Weights of a small GPT-style language model, trained from scratch on English Wikipedia.
Training: a variant of Adam for these matrices, 901M tokens, 6872 steps.
MLP neurons of a small language model. Each row is named by its layer, matrix (up: input weights; down: output weights) and neuron, and shows model dimensions 112-207. Each number is 128 + 24 x the weight over its row's rms, rounded and kept within 0 to 255. Numbers have three digits each.
Before each neuron's rows, "raises" lists the tokens whose logits its output raises most directly, leaving later layers aside.

raises: " following", " same", "ral", " latter", "nal"
L6.up863:130142156131105132116119134091120135133134118134172111087154113114182151137123154191169134090130105083145145150102124153133124109109122136152121124155123149136093167090085103115128136102134149116153145117091133107128132114107110180078123101126099128120130141127109152190093122110096134114
L6.down863:125119148086112113110135158106162113155157084119141136169123148175108159077122181125124103132128103106114117143140159153156110097129150183108106134104118120119103133115110144129137124117109137146141114144120169115107117102142141125117090125149130117143135154126146121187158116103099113152

raises: " are", " appear", " were", " include", " coming"
L6.up1498:144157156120127134095111127148136112152140128141152169113109109135169150069106120145136129115131106106146156152118173082138114131119167125107078141148131152128133120114142098091130147150125130110119142129089173130126145105131127124135094166100127089107127082115154112100136170152135150147
L6.down1498:122178135140144121121131147113135114105174153122126107109112128138147102110120132125140125146139104145123121138124116094127143102141110103131067125103079147129141158132105104113111132161158150138126128137150107067145183141147125125166130136128160130124184163125180097142145166169126136125

raises: "ges", "ge", "pt", "ram", "end"
L6.up1608:165157139173140132124115136140098119139121125120167132111138084136111151150059122170148127131112119084133132127131128143109120141140141102137115143164123131120130130173101132101147160111138111135148100122112136131157108116102111105119111131124145084128158126093128127186129069138181122090
L6.down1608:125105083138110125114124150156100097115126111086131129114131129107094133146121094164124081097145129153111087124136135099121159109126130128098170122127113097093193128111108120086144154144075121110075127100133123162162103141140123142146122156129173097138115122157120130124088085163108121143

raises: " starts", " matches", " forms", " houses", " shows"
L6.up2150:131134112115115142182177165110142128113186110108124139126123150091137109146138164125147115111103156112138125126133099130125143182167126123140117154110109150105089109158113121159124125122122146150094110131110104155097123149139147139121087127184126126138132116120128121119115103119119119109
L6.down2150:116145157089122134140149076153143148127125095105130112119119121137096138121154150133082124150099105167107135116160151100085103159134161115138104125118124133173142119087140134143113141113126101077109128088146083120093170141080140103116176135177096132104091099139145098103164149079132132148

raises: " getting", " making", " providing", " taking", " becoming"
L6.up648:143095174150105134137149153114092131157116136136121131163122127121152130114165135108118140080169114155197119105082131140130136143156119125095098111159105126127100134119099094137109152171141159107112137111146097126151124115111095116086118065176132135117125107120159106158101102160096147143
L6.down648:144123140156100119159143140162137128150134161105127086156118167150151139124154137135098117180158105158114139107122146137122133160140135188133093116146116134165115109170117131118121133156152148140142145137148146124117139076151129128102124119165109143109139091121099104164126133131120140139

raises: "ne", "nes", "nic", "inth", "nal"
L6.up412:080157118115147135100155129113118148076084122146129151185103125109125122125124179128183086157073131121112158109148105077171128135151113115143131131121131110169142039130105122121138109087105112082119150110142128131097126099148139129122112163130142115158170121156147130196111166115108176152
L6.down412:083115134148157100126128143117159131134155145102084161106126143133134128134146157116185149135175137121122149110101089107088143118126097174105148092139155082096128134131155107118174144117075128127108111128138103168091142155101140115125099180113108143113126076134092111153163123131105105153

raises: " sons", " daughter", " brother", " mater", "cest"
L6.up2178:126149131108125137163107134116110119147153116158149153140110167089128111130107139149115100101118128126141166134109115115131186115084143130135092099118103137130128148100102124151117140095142075146151129161129111131137151099105133166121138137117100122162098139099141150147141152147099174080
L6.down2178:125143131148148144160097130125155146126111116138134111160157164122163169169150130143159120094100099161165092136135165149123109122118113118131140093081158161068069126122128083159149149143082101111154118166085103118164148123117133118141154151136146123152061131110162155089110130154132116124

raises: " to", " into", " himself", " from", " herself"
L6.up611:135115166122126144153144101141106123115147136075132129150140139081142103163125121158163125144179101123138163136141144130185116161089108130113172109134147139110145134142146072148147142145168118100137137145135146089135115091118131113103144194139121123095093131128112104106094130093132137127
L6.down611:141092123115110122111129150146114100149163168136133134158131103141135119092140158140126184116154121146158128110174146133094155162153125080112171075123078119130106144099115157141124132083110105154140123109112145129163110137155085127105140142138138135119108103126103104116163165177110124136

raises: " founder", " leader", " CEO", " Chief", " designer"
L6.up261:128098127119143077122119140097113163136082113126130172114173096103116125080143132136138119149121157168172094165134125117113111114133136109124135102131148106133134097124108095128084092149123080153112115129132135108126132082162074161130165150135125109068137088126127121116157109148130131113
L6.down261:100124162160104172101101109150094148089160137128105143102161130151139120078189139113159103114106123133087138096136138156055156124120097156117112128151132100102148116122159113117127105130135147107105101129136157100081085089197064119110133164141115120143106100094117139168134133145109133172

raises: " Battle", " Infantry", " battle", " gun", " troops"
L6.up1849:095119137075144127148171120169103127111101146161148144180157154104117134104141104165179078166167119132149145106121114117108138145087118121149105127165112146111131132137090160129105123105113131151123136097153119149130124113105097130130127147124165137086170130159135159156131126144142157150
L6.down1849:144111129185130086104116142149135150133143137122165167102131112153156094120181116163113141175185120095175126155128105117137081129110135115161132151092155164104135143145149126112101175161138117142119109139170133114140130144176105139142148137127146119138140121133141143132111124125107103141